config = dict(
    positions='rope',
    tie_embeddings=False,
    schedule='wsd',
    seq_len=1024,
    dataset='wikipedia_en',
)
MLP neurons of a small language model. Each row is named by its layer, matrix (gate and up: input weights) and neuron, and shows model dimensions 256-383. Each number is 128 + 32 x the weight over its row's rms, rounded and kept within 0 to 255. Numbers have three digits each. A neuron's up and down rows have the sign that makes its largest values positive.
A block is one neuron, or neurons of one layer that tend to fire together. After each block is what it responds to, as a language model described it from the Wikipedia text at the highest values.

L3.gate177:156126127106147172141121135111148116130142127130078153119126165130085096134221139097158135146113163125110134117109070116131150132085095147076132096138132134164156121117113155194133143113065120133131068109127134126145135151114133124110099109095079163129104121123117086149176136099165131093114176119110118091139124139101149151138133106181035135152122060116096111113134123140114123143114
L3.up177:169093129125111104087113218108172028126115132145160136134111118093155072135063164085150106133086155101024135134117216085125178109141134108136131105154147164136137120176118109105112081151055130167106132104124098113162194107149165173122125128190054142133124116115088146125112123145093186118108092136157195054143135152122113130089144123139128132151164120067134145106136124121117120124158
L3.gate612:150087138170134127127082122096193132111149184151081119128116177153127089175127117170174132166148158122135116111153147125085096053056105180108115176149097152155141070092124178146059194143111107179181164071091068095110188169130132129129128172090113147200137073149091081140160129150140148161113157160103171034163107123122175140099146092108134143092162089054164124098148132129143141116128
L3.up612:122124163150158073157096193122225066094147134125097140141105079150105097143132125126203119134120159131119093180135134077129089109078166155163133174136186069173132099133128142141112149109130097130106098149108130180126094054128119117135129161124193161126159039154067160144124084111165106127059073148108142194135140118138140164144151141146095112142069119119170108171172093143134136116143
Line breaks that end a paragraph after a final period or close a ==Heading==, just before new text or a section title, in Wikipedia articles.

L2.gate291:161108118171092110132103109106106129189085157176154119182138109135154051163137166150146099157102163097184175108125110123129140154110098085146146140088098133117129169130095099146167126154131138135193117100114098103086117131119136139077123148114092147129140076124101173112095122111124110148100102130075175113115093119181118125148149107096122129092145157152121144118116101097113123075110
L2.up291:184134156129078079111175141172128078157135141131090140120142158132057115128091085141111130140115141163107129106137167035160134163130087175133126158164115124140130150191111102107086115147171142168071231121114170124141135098091135077155125112147158100153164116085093115099097130104099169149121124145150109102152104122047130043164175135145141179058128096157119117126052111075092182149210
L2.gate525:213109132156106197177182154123122198183145150204116143136119110140115104132167133163198112104105156109149119143099151113151047137182025091149132147106104075140201104173090099153072097153191088115108141158170121163082095112131116133097128113121023156116105180145108121089168129061141126156101127109142142042147051161125120086099149080109117132116137123158174081111101112142136131136132
L2.up525:129121043119102078100134093138104115131116119087147114083107161147178120102106149115111104164102118139146120097108180004159120174159060099073072129109097128116116084130120133148110111159112132170130134117072171088156162101096116105132104100120184174125172104107113129104099139076088130139080142135145118193121120126157123180218133107129112140140105106093152093115108092128085092131157
L2.gate544:135116173148139121148122085128117148154094128083075120140119099156129112084133128140087108129158090145187111154124135107128098119194138138137115133183154131087129107148104109182121083153136144093187127117118117133069125117044085122091097153136128143101144141116157150145149137137119185153183093205129119122093092117113100123142150150135135133130119098121133096114167130076117162115090
L2.up544:068158088108103123148133123154123148146136098149221136097115147109107100142151143108158128130122133113149072118134144099179097114139160139087154161046117157109117123145112132089128121147139101165142143142163167088133149125157019138159123119125173180158121083145101083151184150145096114203111083097163152158095116143091099083117140130119115143129131122144137156151107138172180159205106
L2.gate628:106187096167124136098113094160096164135120133213145152176135129100122133117170188150143128128215170165148197117099109158120152117154096111127096129173205093069111155097180071137101097110157106146087108146127146150101114137155155154153105150134138169167101121210084131144109090121173089129099102168116143062120160089145151089110080114137129092123078154096151171107158195110103114124129
L2.up628:118154121129109146156129083154096085118127126165101133144160114125121118148106107131136128189110148129142035157087139081125133131153114158078110137109059067086119133110111159134137022154148160158135164097081134126140088143125114158121149082173138087147151158183098128137074142112067123148125109140085112107121105128170101109152143113095069165105104087139130074176078120126099125146109
L2.gate755:140126072158155153128155171110100134094109139094083150085121049187109119104149152153138149161170120147150151147034132115105125097119125032121043161143091165107132107113139124139112117094089141140179141124135173130099100138080107077115141136139157105145141113096094058118105128087068144115160097157081113129106152148085136086092095150121085104083141082149131090128128072092122162115142
L2.up755:155112146155131086161109128082094168106106132104123127097162130114170061079160110093153134104144148137138096128092137060152150116146062084135128161113093101082056187152132111125079093137128117133176110131102150157172154142044187142194164147131077140142134135172127168074175118148137109067151100105101108132094145119144092138099145073169099121165135126139130140168147141105142132131177
L2.gate918:103070161157170151111120154119127133136098122141081153132110099145096081163094140163111137075149179159114172132077145150057136080106118106129151191160102117121112125117096127124127122102146120154082108110131090114132108115194149124123122102081131194130112136123160102143143151164134156104176140132164122171122073130156090118154126124111090043034159121163125124074150138126117144133128
L2.up918:141127112144148103074134196157170135142119138107175133121163129121159110130137167120166109152065104158147115079125125103127128162143068135097073082116166141064103126113128120179123115161145133158107160054096187186141128156041109136079123097255155066125067158168081084129117131142114146135130111157153172160134159145118121076167143121107111163136089129136143131178108097063111157103096
L2.gate946:099167099145130137141072092123126190071145157090145155144110185133129103151183191104172119122145119150120110134120163051137146079132105105144057141122166177133117131115155173105128082119093128165147152161117140160126078133162151177087091136125144173131085150172155177153145137117171109125142115140030166139142158084090124139138179177167130121165104133138134096131182090132079158102104
L2.up946:137139157144157137127095110128117196142138131145131124092154180139142079139166154081115134100209112173176153099141172080129181074124112135162141109157113092089114091110138099098156096138115080124140142091165113150114118137135091128136124098091121151135097122130070164100135146121162205149153116089103155100128137125131095124133115096112115104166127173131152108148114144190113162098089
L2.gate982:146143097156189093134154143145138134119132129122109154190141145111098089160132094135149093142180113143121129039119108085140164088159091080184083143111118114119105115107096102191110065155151135175135138107103091058159065149171088124136082148093107171122098080120134105110093160131089121114154146106132121056132143127104117128122187173118078140094139138145090144130144054128115163079124
L2.up982:108111122146076089125123128121116154136114140116222133153143141124184096129171124070185135127166121138137134107119138130113077129150158040115104118129129119107106118134124145153160064172077121143139108097212115125129107120125127117122098087117132139149108103182161155135183140113178099136116128109096102161094039187093082170095119138133142172152108157117165129094213112143133089128147
The indefinite article a/an anywhere in prose, strongest before measurement phrases such as an average density of, an altitude of, a population of.

L2.gate91:143105142129064107140151139136204095133122128088108081157136173118108186152130130098124129149195120057106136147117185160083162131145131086169117077118157113176082124113123119111173098181126108125140162082135126148108097117099051144129120118160161150085078138126110090144047109107130121130113134161136110154118157135134125158146144145110109133110125083124150128131132117125103130112122
L2.up91:122055173154083127124139120094153110141159147131075127186107139135097182093180125111126121131150090133072108141155161147065131102172122074144082046174078171130137170120149131188119119143149148120158108121168106162112119131123047128065134142135173127093107194120109127169138134067129170103108142144159115123165112098184170147191156125140105137080142156090136157089110151145148114177164
L2.gate220:174140097163083071123156123102122109135114145109132078139144165164116119174133120089158130141089142129149117099151176101083108094071138120173063152152112108145193159163111104123107107125181103155092189110100129105130128149141135147157080127107105106102123126161160137163145104126089127156153180154114168144207106173214134174114098085166149169106077059078174169052140115108119137161176
L2.up220:087099132115150138141144136099127125094134127175062157167167129123103190163151142175115108089105129141115089106132123183100147146127101107144151073080078160144134101165132146158137180074180148127156089177128141123116140081148120187165125144110135114080129120104180104139137134092103136129146153074133151152148126087209102118092112098155083139149109159125128100136136134124076106151119
L2.gate237:158135103149199138121130171129139104127121144134113122166169106172065061116126127124145105119140150137074136157147186087076097155141077108199151110162160150148118128144151138137161115192174135157139156117143125141088096153155156152102121097134142133059091068084099126138140143185112201096118128110151139104104105186134058168161129123141177184122169130110142145051161158083103149120191
L2.up237:076153154112142127106202188131159107127082107137074148141138127118109140126101157160153114149098125104139119214080125108092118137155165023163079119155135177140150126067150196101163135146142131153121093147068136099100146108186129152128134146124040148097146070146079059138133143155138199140139116058168139110147071133089175176168129102135136201139137083060143092062107132139145081167129
L2.gate370:127115127165080131110127105115162144115153151171072105097131178137130081175135087090150085093170152125136147087142135101121120110105116065131117126080145103119191118145104145135143074107181097096201077165110145093155117198121191203130130099078080123112105071097103170137131132095111111109094132173097133126158143146087141132123139145128106159135104093070128105124131141160148157145159
L2.up370:114108115158030128130159127137151128096135122136107088119102138095142137166146120042158100100211129146105199079137133140170131120135119116092104142103119111104132081166156120128152096168143114125140077143132131118156066146122113075116135115085063157155132064132115168146164099117129109151119121101061122129172136096135097152149100149162114130068084096124134145087126160140123136200166
L2.gate535:185101147108142101102112105144141083112070146154187147106127075075146180104131131105134136144116151054100126083131138123150143151156136148103100083125129205132157188116131116112144137113163117158121150094126170109119119085167142117139100114117112152137200097148119129153177155104098199156099142083147135151127082095115171176063092094130148095067207103071167162083149141121099202095155
L2.up535:160127174142169146109114125111166115142142133068132134137126096155116164171093114155171150135131131154093151136145052129106123121142051109219089052130141231117075147134119084146143125135152134135147109133110126123137074069156095099128122158126192171116189061137084153132182156116131127174138180119133155120091131076154199132035130123090149088102181115145123179111115145116136167102124
L2.gate783:154168156109150136102129096177168138122155115155169110120112125132151195147131125110124144132136143142166176166100157119169065144125134140149070125144085130146162192179061093157159075131174094130096138129093115079163106151148124095129225146137151137109105159104098122139154186060132154185085109087073131093164115090164150142127141162158146191147221128076138149095072118131109157101126
L2.up783:177122134112145156180120136159111105109137130134152101118129021130131220150155133120097149138099136124161150100119145094113115164096046151204104141068158144090117207144148146145129079140128105089104124135088138059038178142146117127169094099125075133128155182079164135144122149129106134105100113101095099136186136072123127132194165075148120162149180112120128108130147121116178089106152
L2.gate822:144105136122116106093140103166187118124145144120192119141112119138121179172081104124083179122169138162152097063147127105183132109117069174217059182157092140138070159136148088090123133137118117165083115145115131166154096166102146111145102145084149164151129152146128099156123127101114123172171151119144133128129115165144156155048119065145124101113079130141163177105131115091101204148155
L2.up822:163128136104113124124118063170088112125145151065183129103140084145145162126096100131120181144116122140109109076126141119115108130135138132255138141187162128129170116123128114102152104197149128161132126134108131132135134126134144109143147107101087114148089098148131163137160112072126142204122126102134133092114130146156076132095111128146115098133122066134146094104152107133134202102152
L2.gate911:115141152176102150131174080166154050125173128107115094121101146150139152143161135090126128158078108098136092098122111150216128111115111129129059156158120123133131115103125158111110050146132144103134095066068180172087112085165176130141146118143087129152107138126158129172102112149134212108153153147086127104130147183066084095078135134110072125124148057116120136137120114147105252128114
L2.up911:119111114172099192103196110095139133118151107160145106056058175111125151126135126090094128158099152133173137118117122160180167123074105155152119093110099170176185176099094144117104084108136164095136109066096154155110129085114155084141149120122119137143120110098222098146138100152145151136137156102058118073156083179084125156103115121167111128083130013105133208133127103130167126166126
Punctuation or linking words that close a full clause and open the next one, mostly semicolons and periods, also colons, parentheses, after and until.

L3.gate778:125158101123122136075123121124146107172111131104070182080126167163118113208095173165108107112100140123128138107147150168091131163146105120106124105118139135147118185135108080160151123128099175088179139142127109153182106151180136129085087144144176097073108092122083056131118174130139082188109162151160163141119098120119185124108148107146151133140185124144147171103163138111156123143111
L3.up778:195123108114114098162131116149118157155135128138090141130125091122181126124135136121118125117209137166166042108157077061122166169141106194112087149111132060117115144178114082093069154176161101158156227131160111108113130124086192089044150118152134184095103154140168135156172140123095105043153130120102127129164126136136151142141104112083141111142137169175133152169110150112110127131151
L3.gate909:117150105072138091058208150148107156151119148197187160121111165163211112139150160118123114122128158129141119144114129177099117122187090107135141096170152115108157104110081097134096102147131134123130113144116157149070084163143115138119118114115175074060142134142118122128170141154118160109104102144102120064142104087085085201184115087118103118094103037106169128103106125124248136163076
L3.up909:200158096129104080116127088136115175116166136057109139086096179101155104161090149154144132149111123127109109165146133115105152107155068061164121129191152133106123115140099111169096108142128116176087157172127126044141090104140159129091178132125212128123143184112045078087115132132146121140157083128079127113114128168111140173203129133147120139113128146135124147094099146049209124116145
The conjunction "and" (sometimes or, with, a, be) just before the final item of a list, usually a proper name: "Winston Chang, and Garrett", "Squalodon, Kentriodon, and".

L5.gate272:113099103152103101151092057145212096099139168148143093135143144149148155137183125101131128191125136102155156124130117148118126132125099166137094106178149135170153144103101105149176133148164132104155115145121109106130123111147139129144151098147117184077159068137060103141097173035117148129119105139179126068124129144137154116115136091128109071114088079089152092115164098161106137117165
L5.up272:140138130126104146059078124116164154153161155129194108163110075110194098152119151118086057179118148102155140195147147129109103144139106142173085134083146186132060143138096124084144151146183102139092133168163150138092112141221084089143085157120114134114129099089124172109130103105084187153099150149129147130170114152060149117161149164125110089111060129039130147109160115133115156113158
L5.gate355:130090134122141120142088087162164171136141131144062061161070139154126117150156109145089067125114160047136097155130149093094120117099137165080107147119177125180137156118120121174129143095154158098175161139050111167106131147110132112091101114173133133105140124110133153141102132082111099136133143155146131147077160178070126099154170145153137077097045180125112123174134145162122126111173
L5.up355:141048101094108123082169123099138094181177130132134059151106115151158130111153119121129083073140106144087167159104082156163131154184087141072092098153155150120137203080136106150111084144114114200231144090119162085103105132085120081116156111151120129103124164142110106094142134124146098091164117165140117107021081141120117152204146126167141144131113178146108056117150109125092130123097
L5.gate542:067083110120122146132081169138157183103093125137141125117116077111105123187100125061133149180121085173170205143133123112068164172114109132144083153147174121173089086095099157159130115191121125142137128112166113111155142098117195101111091137119119111163088020095133065165159178089090161140179108168101150044136121170147093161133140135100121106100107080092132125147096111087146164092101
L5.up542:132140106113178138075147144142196074120094152093121082103130101133198151151133108131134069162105112114048067097147136082142115168087142121124104147148118144173090176090111108190097139128160110168101152135142149102077109146137119142152150144117121138093092080092139066077107072123116127148145101116109118150136248119102145144151124082127097100131193145154162176068193165114174100135127
L5.gate648:140104148131140101092103146116196149100115148101086100167116160094125127085103113168151177161094162115159100159133145106099111124102100166165134095135123212140105092108122099126107192152151106199172164109171088156157127127145108106063064070121090116115155144109103109125144119137093120156188115105132160079097138182097112138062161087121089162189114142126143126121128140140115060105114
L5.up648:111122064114073105114108036155179094092111149119094129117100150149129095123108098124123188116122108068121084178089179152160114101119131132186088088138146133194127098078130101099094094058153141116134145131140121136131162139193088136178121098185123155142080132154128134073144116131128148160198103111176169150076174173069065178086110118204132103117130112089200180116127158123141058170114
Commas (sometimes dashes or opening parentheses) closing a complete clause mid-sentence, before a continuation such as and, but, with, which.

L2.gate180:155155133158123122119129129121157130083145143132117140098129108126080105152163120110201099132155154132113129206150107139142121129107125121131086117096139167118122111117119128110144144102069123119196104140073112099112167175095123134148077125096120181106117065102163114119118126179123144101094164163097123096135144137126139149088185122111110136133103066156158127089226152122130130160137
L2.up180:106181132149145126114103135210198121134100160145098130103131122103104116143121147090072152143085128127115127076103026120143130075066140133154117133130109137150078109151149139183139185157152122108121137144121127159145133201120086133111174137150169108113073108148140114148169118131119128202143023151101100103139161154194105107191106139169135151168135180120136078151113082116100101100113
L2.gate190:120102135113111077205093084140104113127132102115122148138170145095148075144125111208110150128177116138108158075094093155138191137120124155080139122158139145120118146135113116136145158100135138134112149125090146149192145145094140109137125180149178079146069170124052145142144112134121117100147118084138134068153102140135109123183145095099120108143099163120140103184111089105083211070115
L2.up190:134102142137140113123129116126141115092148142136136159141107129127104102123141166112091100122156135152140124129115080104136116185160134158099132175157111094093062091101142173153135104166117133148134149141115145133082147187102173074105102120104131167108095144137113168134158052132185200098149176116167102118154124062110142136191185127121153102155073174166128112119119126162110086119108
L2.gate201:141143091121161169105122116155096107121129117114083175170158128172178074065124156146121185097141131118121161087128119161147078149099131172103158141120149181101132131169188163129154135127087099097138112090135109189148164103122131146078097054144089103086119143122050163055082093096172078075132155133127152168090142076120181046148190122154102138132117069152124168123095110130112129027069
L2.up201:182116156184103144112118103169176122090118149115115124104106104141142147120075153137086169175137107125103159084170173194160143117146117104143096138154125123200148150092123104102103175183116094156137070117169056099163157152083107128119117169159125095113166133189102081164142052075159127132164105130118180116199117124142116151052123173087123186133151140097096173113176093169120143096091
L2.gate376:138144128109138145163134158104074116081080163136126135111118083077176118167213135202173103145151151117120116131143135091134104119138094149119221043164068196111134132149133151099076150109122149118162101093136148144093155180129114119151123119073097156073136130113157187146123136184135137132165192138121136104155144112066102101145091018077162144137124106120145154163215147085161101152141
L2.up376:131123141138073116141109173122080099104104154182121129106107120118139109131196153085154141123139153134173147153104139117109148179152181086142090130174103171106197129096114111122109089146066138158118160092115129096122075138164114104123153146093066160076113109092179169134101113153169136124111174020085143120140165137123121112140124095140177104133083124171128152085108174126123086142143
L2.gate600:128166147112160151076167194115107160164150091137124139095139127108058121121113177160157153051078206147060090108140173078153110106147097063125122160170091144149130144178128107153080141179137106159105138103156117060128185167134096133110156116119138126083113140132158123056143153166141115100110073215148146141094122136089136093119118115117195116169110119099100078152145147065141118089106
L2.up600:134136109103141139112104151134095111182079073176096165096130129109081131160032110121146135108081087120105156080125135134177134132148082196144093198120113127127151139124114139111074119125080103110157201087116058129107135123081143113102083137166085121082085138115113097160104147117142151095115161230202093130115120109145165128116112113160122094127087093112099119126121053131152102117022
L2.gate621:177093141153150143157150134142096134143112140115121148121139144140148142130152171109132130124161082091149179129095141128118090104060134145163132154036165225141129149122105119076112057090080142087169045122142090154119207148083109112087142109170081143130116089171157139170078140157186085152073120111153098173151153137209132135115077175134150121090112109103166132091127126152117125126101
L2.up621:119050215149135098126077154159136107111082106186149167115103139097146155063192088130197130132165165152157142206076156143176062152161093123094099111108088100107132136153122141132189129095137146129129113141135108130139171109125165094030179134135126100152147136156171144123117111180180130195135067133059100129135163117104115125131138095129120091116066116134177113149096142154154152161143
L2.gate958:137133158080150135135163120172154164133132167112125126113190106145153129066119126188155142151127124130113143119066087125139151114123132114055206171193138121092178067093145084153135140171144154133152157099134171062137144177107044100138100155082130086147102154174161110133139085176093172106141139159136112151103096135137118164134128123083205203145096144149091103101148126148144147084141
L2.up958:064110169086174164129159142173097121141133136189186122111201143143187101073136138138129100133121074112087164126080054163107109114142184080079140197083126092112128109144172112127070069155122145150157175158086138105117118186133140102169150178120135162114143131181097116123127053072095104118186200191140112171148118153131128097097156118157147192127054095153139151135148134118138170119085
L2.gate1004:131107096151114124121100106104097133098102080084080160108169079176133144147123108146124109153148169139000140070093158097126135123105070143151105102103126132156139110146132095116144127172099140128077135097143125174137176172140174154107087150144112162075117160132146144128159105099114146144122105184098159089142113136164167142175098133086143154154053087155109124097190134115092152158120
L2.up1004:153135117096101144097091073097128165082076097117154096099125146161143124158099119104155084166163148140010124116074151142175126124108098104097082124121185106109143149134085112114132166164083127137167128091151138140178147129180139150131134140144145139097106148125139107134133067116106115155094129139101152113076052168109158125178123084128193142158054120132112175140144152144111184159097
Line breaks right after wiki section headings like ==History== or === Fifth act ===, plus colons after "Synonyms" in taxonomy lists.

L5.gate36:111166156108104113151132072131167141132152205161139165141135137163133110155100153196135103124143116151106154144092144125130098146162067110132107100130107124082115095114170120160208076143191148143115093136094142168131061141076083138090140128091160076160152131075113099119117090114129111126171080167081125095076082145173151125146077115147102120127176178087182166113174103169156125133162
L5.up36:138156148112085116124145057123143093135168189167157128128141089111152066128123138171156088102150128146137177146124126122152103161135108119123119127102094157098141162095159134096106069144156140124169144181071198162057008069114111188096128125153070093172071139122186126128081133036149119121050174157096147107060141140133121129117121160132092138140159187108188138110130106165168138145135
L5.gate115:095176135129149106169167136179100099125124171163119092104124112161083102131150138118119096166113140145119134137115121094200138092147124151165183162117162095122122107121137136118107100123108120114105081149130165140126141125105135148146081104077069154101154105054102169080124093099165095138125150106133102125116124161148140116114181176107153111092158155130102092187158131098135178154143
L5.up115:037129136107120113135110099176100066113135158154206065150132195127139110061154154143078143119094148117103115146104129114107158155156170110132158099131111070133111172142126100122147134099121089073173149129125207086054095118157116131177167143114099105118152209086128159152074192128065088198127102114163139124153158131148128167147087175159126147128108147126117156140161128142103172129142
L5.gate260:091100149117083126145124052110133133115130130085150091104119151141163142109124163180093153144087183102128124187114144142172099131130165097084125097112106106123122127222142133083118116137129147147137093115123134086074092138112138088147127162087146042107103057148151131135070168151106116151124168103141074170118120177056098108133167170122137091143161118086161160164136146066169150106145
L5.up260:137079174175177126158103114124111058084136163117116103154065115137112098154093142070136162108072121156132017156120112110162169115089153118124191147125149165130159131150123115126185140110185170163150158184102084087124084112124094186147132156136148154120170108088098152133092103144158125073126176161132094077145109147106159111083135140138110092142091082134145111178138135101108150114161
L5.gate940:104100167160119161150113154133128079123145161088122078119132087149140117057137152173132162150081124134073146060098132132156115098109128112100087115118137092195113125158167093133098124107149200135121090174121110145094096103207136106180121163142068118110150143124083106140108122116113126091118132104134149061153163177139192168147185099105080084131113123156082087176208138135116153096138
L5.up940:110162107158130182122122147115087103110151132170168104160133120163197142148147121157107118120118133165098134160149133106059104122133188125164136153157104103161139180134127113122150089098120186141149099126160145109088122146190106179173113080108120134112078128069127143103181136152150126135146175114082177127168119136158113246114100070117097115150067119108136043179153126124129188139142
Line breaks right after a ==Section heading==, a closing table-row pipe, or a paragraph-final period, in Wikipedia sports and list articles.